Weights of a small transformer language model.
Size: 10 layers, MLP 1280 GELU, vocabulary 16384.
Architecture: LayerNorm before each block, rotary positions, biases, untied embeddings, attention and MLP in parallel.
MLP neurons of a small language model. Each row is named by its layer, matrix (up: input weights) and neuron, and shows model dimensions 192-319. Each number is 200 + 20 x the weight over its row's rms, rounded and kept within 0 to 999.
A block is one neuron, or neurons of one layer that tend to fire together. Before each block is what it responds to, as a language model described it from the Wikipedia text at the highest values.

Description: Mid-word syllable fragments
L3.up154,215,234,193,196,197,186,210,214,196,168,189,215,232,197,191,216,213,211,232,198,194,200,191,216,242,170,184,201,213,148,231,199,209,211,217,225,188,175,230,179,207,206,201,189,223,201,151,192,192,233,216,203,182,145,161,207,180,226,179,212,216,195,207,201,235,202,213,185,144,230,194,210,221,173,206,169,198,214,211,220,195,171,207,172,227,201,183,176,227,217,199,203,221,216,187,201,172,216,214,190,244,213,195,175,216,180,214,209,178,227,205,224,179,180,191,215,179,210,194,195,238,217,223,195,251,201,157,207

Description: Titles before personal names
L5.up164,188,201,187,231,210,204,200,233,226,235,241,190,247,185,172,193,205,198,219,217,195,194,187,223,207,184,202,228,230,190,189,213,198,213,193,173,218,199,183,249,222,249,209,164,238,193,215,202,201,201,187,199,215,214,222,201,177,206,163,192,206,216,215,181,206,209,193,223,191,175,197,211,200,190,198,199,213,182,180,247,174,190,178,165,194,186,196,174,174,209,215,191,217,184,188,189,191,207,216,213,175,224,220,199,210,188,214,224,183,169,189,188,220,207,195,201,176,185,229,236,201,196,205,139,167,239,180,224
L5.up199,178,169,203,166,189,207,190,176,195,198,222,174,236,195,158,231,201,213,248,200,201,222,211,198,206,198,196,205,243,194,215,177,208,175,193,199,184,206,200,202,178,221,179,236,199,214,194,182,222,171,202,183,204,206,179,201,183,192,204,195,176,186,202,187,174,179,207,218,227,204,180,215,204,221,211,225,215,207,164,215,167,182,194,217,238,209,179,207,179,203,233,177,221,195,200,229,195,176,195,186,180,178,230,224,195,166,181,189,190,164,249,194,161,206,186,200,194,183,246,233,201,227,207,226,170,238,179,208
L5.up278,205,166,169,178,208,213,166,198,201,211,168,224,216,176,175,213,187,198,196,206,204,200,236,196,212,186,210,222,168,174,215,210,201,204,198,205,210,200,171,247,192,224,226,219,212,167,166,201,232,212,204,176,197,214,186,194,224,229,227,180,195,235,229,185,220,178,186,228,159,204,206,198,211,201,211,169,206,196,196,199,199,230,221,167,216,181,206,207,182,200,184,186,202,176,225,231,202,214,198,229,165,195,236,207,185,224,190,202,171,218,174,169,180,230,198,228,183,235,221,211,159,167,231,192,202,227,202,221
L5.up1278,202,170,171,191,195,200,167,217,197,193,157,207,191,150,184,234,211,216,183,194,182,229,210,222,230,219,219,235,175,182,207,189,197,223,171,175,224,201,146,221,211,185,232,198,221,168,244,169,197,221,235,196,221,189,196,196,180,186,193,199,189,235,236,206,179,208,192,178,221,206,209,213,239,185,217,209,205,222,172,185,172,198,260,182,196,195,227,191,205,202,181,208,200,172,174,208,202,212,212,230,210,170,183,182,176,173,214,191,200,200,188,218,183,156,210,168,192,235,181,196,171,210,190,238,187,202,197,230

Description: Article title boundary breaks
L2.up32,194,212,164,189,159,214,183,227,181,182,193,223,178,220,162,169,234,222,195,193,164,216,215,234,200,215,219,189,217,190,240,207,213,186,181,186,218,208,175,224,176,201,183,198,235,204,222,191,198,201,208,199,221,195,205,198,194,188,235,204,213,229,221,176,203,188,193,206,217,199,197,193,207,162,208,229,206,195,194,203,209,189,153,209,192,168,258,205,208,199,231,220,215,215,231,207,184,214,233,274,167,218,199,221,197,175,189,201,202,225,209,195,197,179,183,190,182,219,190,217,180,226,203,213,172,196,219,155
L2.up98,218,217,218,186,202,193,206,232,192,244,211,217,211,182,182,225,172,199,212,202,207,195,220,241,185,207,194,193,227,193,197,196,238,194,176,235,196,193,178,193,196,230,177,203,193,178,224,192,185,213,206,191,174,201,214,204,186,202,202,220,213,208,213,208,196,181,187,191,199,157,203,192,157,200,199,197,199,199,208,221,234,170,196,169,187,199,207,223,213,210,223,186,215,220,213,208,198,193,190,214,231,175,216,188,177,203,177,205,204,207,210,234,160,184,200,200,207,197,242,181,191,185,207,191,209,234,169,201
L2.up164,178,216,171,166,229,199,187,159,211,200,175,199,202,193,176,173,168,184,209,224,173,192,221,240,200,228,169,193,199,198,220,154,170,221,220,210,207,193,188,184,174,191,171,204,212,198,225,212,165,224,207,203,203,218,225,208,177,201,192,191,167,217,233,173,204,185,202,228,227,230,199,198,223,206,248,170,179,195,192,192,217,199,192,201,196,190,228,199,194,173,134,191,198,199,201,209,212,192,200,182,197,199,225,161,192,199,186,188,202,232,236,214,188,186,222,205,202,208,184,192,215,235,232,204,164,174,218,167
L2.up227,192,177,177,229,188,189,170,157,204,237,202,156,172,196,177,162,217,204,195,213,218,214,219,181,217,202,207,220,222,217,218,215,190,191,189,231,229,205,195,199,198,199,184,198,177,224,213,212,203,245,202,202,198,192,171,200,200,252,228,195,208,230,184,205,236,235,183,205,221,197,173,214,191,246,184,184,180,204,207,240,191,165,222,203,164,173,215,183,205,188,213,167,211,214,215,230,179,189,218,205,207,205,214,163,246,196,175,178,204,196,201,192,219,201,181,214,179,213,213,194,207,193,213,182,192,213,200,205
L2.up257,183,207,195,162,221,179,213,176,213,220,222,171,184,221,174,194,170,194,216,217,189,180,196,170,177,179,207,206,200,189,237,195,192,199,207,204,194,174,178,217,224,191,209,210,242,221,201,179,216,192,210,169,178,195,210,166,211,196,215,182,215,214,220,184,187,193,234,214,165,242,233,210,203,195,225,201,175,249,194,222,192,206,215,166,215,210,167,203,186,197,188,206,204,204,214,238,196,198,183,207,196,187,202,209,203,213,212,184,190,215,205,201,209,196,223,212,207,213,195,171,190,214,172,182,197,204,224,182
L2.up600,198,176,217,233,227,189,203,228,224,201,218,183,168,201,157,182,177,199,199,197,208,215,184,219,236,217,232,202,183,200,201,212,186,179,179,187,225,201,207,206,176,197,195,224,198,243,158,212,213,222,204,204,225,195,228,208,195,231,189,203,208,183,215,185,197,215,181,213,220,217,185,224,241,168,191,222,164,222,206,201,184,227,204,198,139,234,209,198,217,201,223,223,183,210,193,208,230,206,200,184,179,195,166,149,181,219,222,214,185,183,177,193,196,174,198,193,214,191,217,225,215,160,181,189,221,210,166,211
L2.up630,225,226,179,214,208,233,155,166,186,193,229,206,184,226,194,137,176,227,214,167,195,198,205,231,219,198,197,213,198,208,204,191,196,177,208,213,222,200,208,174,210,191,183,186,240,203,246,173,185,211,203,169,222,167,229,171,187,232,160,228,212,182,182,208,184,240,183,220,194,205,208,161,204,221,172,199,211,212,225,231,207,192,170,198,188,234,146,176,206,185,204,210,191,224,182,172,195,205,208,222,187,181,174,214,211,230,204,198,201,208,213,200,207,209,216,211,198,216,186,203,184,175,218,203,206,181,194,244
L2.up665,200,214,161,203,177,217,198,213,201,230,191,202,220,198,212,184,181,197,209,177,212,196,195,231,192,193,182,191,226,193,215,193,220,205,208,180,230,185,209,232,195,191,182,192,220,187,235,176,159,227,176,179,184,189,186,189,223,214,233,162,214,211,194,213,215,227,229,218,199,226,203,179,204,232,216,196,201,208,206,215,178,171,174,188,175,189,230,213,209,192,237,173,223,192,211,209,184,195,216,201,198,192,204,201,200,201,202,174,221,227,208,212,183,171,194,233,202,165,217,187,202,155,220,177,186,171,179,189
L2.up726,240,168,165,208,207,192,203,160,195,199,233,215,246,213,176,182,202,211,253,218,205,187,200,210,203,199,211,185,194,162,192,185,221,174,191,233,227,206,203,203,191,200,197,230,206,198,166,203,201,218,206,184,196,185,203,214,192,187,181,208,179,200,174,209,184,222,205,191,221,181,232,235,217,190,231,201,205,244,212,224,206,196,163,205,175,224,186,194,185,204,191,219,171,231,169,202,192,204,228,197,203,199,211,211,155,215,173,183,186,222,206,198,195,200,171,200,185,185,189,184,182,210,181,176,209,200,210,215
L2.up829,195,193,150,213,233,179,201,198,235,205,197,199,206,233,192,185,165,200,181,214,219,175,198,194,201,214,204,181,211,183,241,205,198,199,190,215,207,165,198,210,203,178,181,227,221,199,199,191,216,182,215,164,190,209,181,218,207,230,213,209,202,199,217,192,208,189,179,239,179,176,217,177,171,215,196,211,202,201,208,167,189,176,214,158,181,215,218,188,196,175,215,195,194,200,239,176,204,211,221,200,217,164,217,172,185,215,201,157,173,209,200,190,201,201,192,219,209,203,181,205,229,190,230,193,196,202,188,171
L2.up1020,220,180,199,244,188,213,196,181,174,210,190,187,209,201,237,235,210,180,198,203,238,199,231,205,218,177,183,149,180,187,194,177,166,174,202,210,199,216,216,182,191,218,218,174,229,215,212,234,220,205,187,195,212,182,202,181,186,220,201,173,211,170,196,192,197,191,185,217,197,192,253,180,224,197,226,190,236,181,213,181,205,190,199,195,225,184,179,243,190,227,178,165,212,209,222,196,182,203,226,217,213,177,237,248,236,234,199,173,227,193,196,192,188,199,167,203,197,186,225,199,217,200,189,193,193,177,211,200
L2.up1046,190,205,188,192,258,188,191,167,195,209,210,185,240,199,195,201,186,196,199,228,169,218,172,215,196,206,207,204,213,228,192,208,213,230,225,190,193,192,194,218,225,216,165,194,196,180,222,187,235,210,208,209,205,223,191,199,201,185,212,169,216,186,208,218,186,245,166,218,184,166,189,187,199,152,184,206,243,203,232,203,192,178,196,192,176,207,213,188,206,212,202,184,190,183,219,207,173,225,196,194,178,199,192,194,215,177,206,201,177,194,168,174,200,218,200,198,218,179,186,206,197,199,184,232,244,202,208,201
L2.up1174,234,174,208,207,207,177,206,176,192,217,194,211,159,183,223,221,185,278,185,183,228,185,189,221,205,221,188,182,230,169,260,180,170,217,185,214,225,187,195,208,197,186,157,192,218,209,219,209,205,229,192,215,155,175,184,208,200,198,233,210,229,194,209,173,218,182,183,209,193,232,183,163,198,213,220,178,197,213,170,196,206,206,178,197,162,205,190,183,206,221,199,181,220,196,175,215,193,220,198,199,196,195,194,205,188,225,140,201,189,204,192,196,203,221,191,205,193,195,207,237,195,165,206,167,195,210,203,184
L2.up1250,146,209,212,218,208,182,173,194,204,235,208,184,194,220,181,144,158,208,201,200,148,208,180,201,233,205,221,188,204,214,179,216,214,200,211,194,217,172,182,191,181,199,213,223,204,220,220,205,171,238,217,244,195,191,194,198,180,210,229,189,195,227,178,207,196,219,231,203,179,201,205,219,211,187,179,201,211,233,186,246,171,182,205,212,156,194,204,203,205,210,215,206,156,184,186,230,177,168,193,167,223,196,187,187,226,183,200,215,176,159,214,182,187,186,186,234,210,179,188,168,204,211,213,216,228,190,186,210
L2.up1257,178,221,161,230,211,201,200,198,181,250,230,202,193,166,197,190,204,211,178,256,197,201,162,195,207,177,223,193,200,205,211,204,215,193,242,202,228,188,202,170,214,191,210,209,252,202,207,193,195,240,183,194,187,219,192,203,213,206,203,186,202,230,193,175,159,234,189,213,180,223,220,185,161,209,218,216,234,181,182,219,172,184,200,215,173,175,188,210,182,234,213,199,201,214,219,215,188,172,194,198,226,161,173,188,223,198,158,186,201,183,192,221,228,204,187,249,187,180,233,179,196,223,193,170,175,203,191,189
L2.up1279,213,209,156,181,204,182,221,210,183,180,221,217,185,161,191,184,207,196,211,262,207,196,188,210,215,188,193,191,183,172,202,181,205,195,207,187,196,184,208,207,219,192,160,191,218,196,200,170,222,232,190,198,180,213,210,156,238,223,218,206,213,182,186,222,172,189,194,224,205,191,215,188,190,183,215,225,202,219,210,220,199,217,188,203,190,228,192,228,221,191,198,218,212,208,229,205,222,184,231,146,217,178,211,181,192,179,196,263,203,218,175,195,226,221,234,226,196,185,193,180,196,165,197,178,174,231,222,203

Description: Slot before names
L3.up183,215,224,202,199,198,219,187,187,197,234,188,199,197,217,159,210,192,170,172,184,224,210,201,160,147,184,204,158,201,192,221,212,158,171,197,187,189,212,197,199,192,209,209,212,230,187,211,164,218,215,223,219,223,185,219,199,200,216,186,164,188,221,200,195,262,193,210,183,221,205,206,226,209,190,213,183,191,208,228,203,233,209,192,156,251,247,210,163,179,193,221,215,206,198,176,194,199,171,202,197,184,215,201,200,153,176,197,219,193,226,165,183,207,162,205,219,187,205,264,214,204,225,206,194,195,225,184,178

Description: Short word-start fragments
L2.up66,178,189,162,214,192,188,200,214,214,195,188,205,200,191,223,204,199,183,157,191,221,178,179,206,217,226,221,195,233,187,215,204,206,201,239,208,174,214,182,181,216,202,193,202,167,212,196,146,206,225,181,193,215,209,178,244,192,191,214,219,182,207,214,220,205,196,210,214,208,204,193,148,231,189,205,177,206,205,174,201,193,205,175,234,141,202,206,177,184,187,197,225,191,212,217,187,236,219,236,216,188,231,194,236,210,220,224,201,186,176,214,230,194,210,217,173,198,203,195,209,218,246,190,185,181,195,179,206
L2.up145,182,254,179,184,207,193,193,236,187,183,185,203,202,199,211,186,163,188,172,205,189,192,199,219,194,192,194,207,212,195,208,204,215,179,219,208,196,188,219,195,225,196,195,197,224,201,222,197,193,201,188,213,204,218,218,203,184,170,208,187,242,210,167,177,189,193,195,194,201,176,224,246,180,200,196,197,251,182,205,205,188,190,201,201,249,200,217,182,184,195,187,169,182,214,183,206,181,188,207,190,177,196,194,197,192,183,173,194,202,227,214,203,181,210,202,171,229,212,195,181,186,208,220,221,234,237,219,190
L2.up165,203,215,194,195,189,189,176,156,213,204,199,220,220,221,224,221,197,211,179,224,203,195,213,203,227,226,232,159,204,197,181,190,203,196,200,188,191,154,187,207,219,171,241,201,248,172,186,213,215,230,183,203,201,193,195,204,171,218,170,212,229,224,207,188,236,229,181,176,207,163,195,191,181,198,199,171,203,192,186,192,181,197,239,187,228,191,191,177,188,206,198,202,210,219,153,198,186,215,191,193,183,198,217,136,214,207,202,194,186,189,175,225,186,190,194,201,205,232,237,170,185,155,195,214,175,216,219,197
L2.up286,196,218,213,198,193,166,184,246,201,199,179,183,189,182,191,210,192,232,187,218,211,199,199,210,222,218,203,189,186,224,201,178,213,179,185,215,200,203,197,182,206,205,192,179,226,217,193,190,213,189,266,181,229,167,203,218,179,189,182,185,210,222,184,206,166,200,218,185,238,198,193,214,211,208,209,194,205,218,179,206,211,209,196,150,164,204,197,198,170,243,185,199,174,215,204,215,191,187,171,214,194,211,201,225,189,200,207,196,211,162,188,190,197,219,216,198,192,208,216,214,201,188,214,230,212,226,198,204
L2.up328,224,221,203,198,183,229,196,151,211,159,215,209,177,194,181,227,194,196,224,209,171,215,175,193,233,182,210,218,237,199,209,159,173,205,190,196,229,215,181,201,204,213,213,226,159,167,224,205,207,234,227,204,228,209,179,205,201,185,211,196,203,181,191,173,199,206,192,222,158,203,197,181,217,168,233,203,183,190,205,204,186,178,221,187,247,190,188,174,185,222,226,217,193,189,201,202,205,197,212,189,196,212,186,198,218,204,195,219,194,194,190,209,194,210,191,171,202,214,195,217,204,220,183,206,203,217,202,197
L2.up431,169,207,185,179,207,210,205,207,186,218,196,200,183,195,172,184,188,186,215,191,194,219,179,218,192,197,242,184,196,198,216,175,170,171,205,208,206,206,209,196,195,198,186,215,194,185,198,175,223,216,176,188,227,181,236,167,208,228,218,200,171,182,182,203,173,187,232,224,210,183,197,237,205,187,198,185,216,186,169,191,203,168,204,198,205,187,200,186,214,185,168,199,204,198,201,164,200,193,192,182,224,205,166,185,190,212,216,202,210,203,180,211,198,169,211,216,209,194,229,238,211,167,223,206,189,200,184,216
L2.up484,196,201,170,222,172,194,197,205,203,218,199,229,202,186,190,207,188,173,150,208,207,212,228,209,180,213,197,207,179,228,217,190,178,242,186,193,213,191,217,194,237,200,170,187,175,193,214,170,226,186,168,238,168,237,207,215,177,178,202,205,223,176,244,195,143,167,176,209,199,210,188,199,220,190,201,154,176,203,221,200,207,198,227,171,211,197,191,196,242,184,179,213,189,199,191,175,186,192,192,185,187,239,208,210,191,221,203,152,216,239,234,198,202,177,212,173,219,166,212,219,200,216,210,199,228,194,242,182
L2.up519,194,209,165,191,217,182,173,181,214,210,200,185,202,199,154,176,218,204,172,193,157,203,199,201,234,168,201,180,211,209,207,184,220,179,193,212,218,220,186,191,184,213,172,203,200,167,199,182,217,208,197,204,218,192,208,207,197,203,164,191,183,189,190,237,198,201,213,202,252,200,170,201,225,228,214,196,177,245,175,202,205,223,160,193,221,208,166,193,178,216,167,197,171,231,208,188,169,196,181,192,193,191,206,189,187,183,228,225,223,195,201,198,214,246,199,215,196,196,222,187,202,222,208,203,168,225,178,173
L2.up546,209,196,210,190,240,194,205,188,210,175,188,235,201,202,187,191,212,194,238,209,214,203,197,214,202,211,189,235,192,199,187,197,200,184,174,201,196,140,159,172,211,241,204,244,208,179,183,187,196,201,254,159,200,171,241,224,196,208,211,190,209,203,205,189,214,216,198,179,195,167,209,204,186,179,191,172,219,196,200,194,180,209,188,232,176,191,199,202,169,212,187,200,187,188,221,194,211,206,209,228,220,230,195,222,207,167,205,184,172,231,214,199,220,209,198,208,202,189,168,200,160,222,187,180,215,192,204,208
L2.up567,202,194,179,185,206,188,193,211,206,194,192,197,208,193,227,194,163,183,204,211,186,213,176,208,236,207,228,207,188,185,182,194,251,218,187,228,221,194,224,242,191,230,179,197,149,206,187,189,205,194,223,189,198,215,226,207,213,207,153,171,243,168,222,206,193,202,203,196,221,200,180,264,176,194,167,217,211,204,190,221,197,186,187,188,197,221,210,209,200,162,194,219,243,207,207,182,172,187,166,177,185,198,132,199,188,176,197,196,213,187,205,186,187,191,193,203,214,201,225,185,194,172,183,231,237,198,211,218
L2.up842,219,193,194,210,210,182,209,188,220,206,167,186,192,189,196,215,222,196,201,186,202,145,197,177,201,217,180,205,174,169,223,215,243,221,182,175,226,190,181,190,217,173,219,184,205,210,186,192,193,187,205,172,210,183,242,207,183,246,186,218,192,210,225,205,206,189,189,184,198,182,166,169,217,165,207,224,190,191,199,219,190,221,173,179,185,208,189,196,202,185,176,179,202,204,209,178,192,195,191,206,218,230,189,195,177,205,184,202,226,135,162,211,189,194,185,168,192,228,243,224,230,213,196,220,213,226,194,181
L2.up899,180,191,199,192,177,195,192,216,229,240,205,207,195,179,189,213,243,201,176,206,207,207,220,214,203,194,190,192,223,190,255,212,167,209,185,201,246,171,151,189,211,198,195,239,190,192,180,207,192,225,212,172,181,236,214,201,196,191,179,192,196,199,187,215,233,200,185,166,198,199,224,202,206,205,193,189,206,202,204,181,185,207,199,246,223,192,194,198,224,196,212,175,219,177,184,183,215,177,192,208,236,180,194,201,185,192,206,175,205,219,195,202,207,173,184,193,178,182,175,185,198,205,212,210,185,182,200,173
L2.up1097,226,227,185,180,204,220,183,185,212,194,204,219,238,189,218,167,213,182,213,211,191,197,219,232,203,174,167,204,202,195,201,181,209,213,216,171,240,200,181,231,212,186,192,226,161,208,199,220,194,208,190,206,199,225,194,211,204,199,191,195,220,205,209,173,241,193,195,208,209,200,179,235,199,159,221,189,200,247,179,213,225,181,233,173,238,194,204,209,225,225,176,205,220,186,176,202,195,187,168,179,196,173,191,240,192,191,193,199,198,192,202,196,177,184,182,178,218,209,186,162,190,202,237,191,204,207,191,197
L2.up1117,222,217,200,198,196,207,175,204,181,190,212,196,204,180,182,217,202,199,214,205,211,226,177,213,229,155,172,221,199,211,198,180,237,203,229,194,188,148,256,185,173,218,193,206,236,206,198,170,199,233,162,208,208,223,157,210,214,162,215,197,206,221,214,180,186,227,195,218,240,171,195,182,186,194,193,184,174,207,194,205,211,217,205,204,269,232,178,200,211,207,166,228,197,182,218,151,211,175,189,149,193,222,218,182,177,212,214,235,202,196,212,217,234,170,223,213,214,207,193,196,173,227,187,204,197,210,179,196
L2.up1180,197,203,175,186,231,187,184,175,179,193,152,185,181,215,208,192,193,228,192,216,195,202,196,209,199,224,235,199,206,211,186,176,186,174,225,186,198,189,240,168,159,194,189,208,201,189,198,222,195,188,227,191,178,200,219,206,214,199,182,226,225,225,205,182,217,205,212,207,183,193,236,228,208,161,183,240,195,167,178,215,179,230,234,195,210,213,227,185,206,250,181,221,226,201,184,178,170,180,192,217,184,168,207,213,205,153,219,226,240,180,185,209,205,218,241,220,215,206,211,203,205,212,180,194,191,214,168,184
L2.up1186,195,233,213,197,192,212,182,217,192,208,170,201,171,171,192,170,173,174,190,208,195,204,192,215,182,204,221,202,214,211,185,203,198,213,194,190,178,212,188,212,176,202,226,203,181,211,174,152,193,215,219,179,171,200,214,197,210,219,212,222,200,207,182,190,210,219,185,206,207,208,225,230,203,194,199,231,189,198,197,197,191,237,226,207,216,205,190,219,211,219,196,216,220,235,183,208,179,190,174,163,217,227,206,215,154,175,210,191,202,212,163,171,183,203,222,225,193,228,217,214,180,223,203,220,222,207,215,226

Description: Vowel pieces in foreign names
L5.up795,194,203,202,153,209,217,225,188,207,200,199,210,224,179,188,189,201,195,175,158,172,181,197,183,188,176,192,198,201,205,196,202,199,174,179,213,184,211,167,256,203,202,270,196,168,210,210,179,233,219,195,229,174,192,206,226,195,204,186,207,210,209,201,237,175,177,207,192,207,204,220,222,219,199,156,158,218,218,224,210,223,210,173,137,228,254,186,178,206,206,192,218,190,187,204,190,205,182,239,197,211,183,177,216,188,172,223,191,218,220,200,212,207,200,191,216,195,183,195,219,194,192,250,240,185,223,188,185
L5.up813,175,228,201,213,197,170,205,188,218,203,193,209,178,192,198,199,208,209,203,204,172,184,199,213,217,179,209,207,222,209,165,215,193,215,220,181,205,165,193,193,190,166,223,224,220,184,187,161,182,193,225,202,180,222,174,215,164,220,203,187,208,223,193,195,196,212,239,224,206,206,201,222,227,178,203,167,190,197,190,225,202,213,226,189,181,193,193,206,186,192,217,180,162,139,187,203,217,184,218,263,214,190,161,219,196,208,197,187,198,212,186,189,183,195,233,178,230,206,191,201,197,150,188,213,203,216,181,232
L5.up1185,214,186,181,210,178,210,215,203,166,182,184,199,228,201,190,201,204,198,212,202,206,189,161,223,198,206,209,221,209,200,206,214,203,195,216,179,212,182,208,205,193,220,233,213,197,190,213,201,196,204,189,203,189,147,191,200,161,211,201,230,200,208,186,208,172,185,236,184,210,202,211,227,231,220,207,222,223,197,210,246,197,201,193,187,197,172,236,193,211,167,183,231,198,168,204,198,202,207,210,224,158,172,215,209,186,184,166,187,190,176,198,184,192,207,165,214,187,174,195,230,193,159,236,193,211,202,199,198
L5.up1227,196,189,200,159,182,212,193,246,208,174,204,209,246,189,171,195,173,215,238,142,203,194,207,220,230,221,190,178,212,192,191,234,198,227,221,213,215,201,202,177,236,163,225,172,174,199,182,197,162,203,184,227,195,184,185,205,180,222,178,192,232,189,181,225,166,176,193,209,183,198,198,213,198,215,214,193,191,203,198,207,151,236,223,151,235,199,192,219,166,193,199,207,199,208,187,188,195,200,224,221,204,191,190,194,210,201,212,218,204,200,198,214,184,217,189,167,229,185,216,196,210,185,197,222,206,239,184,198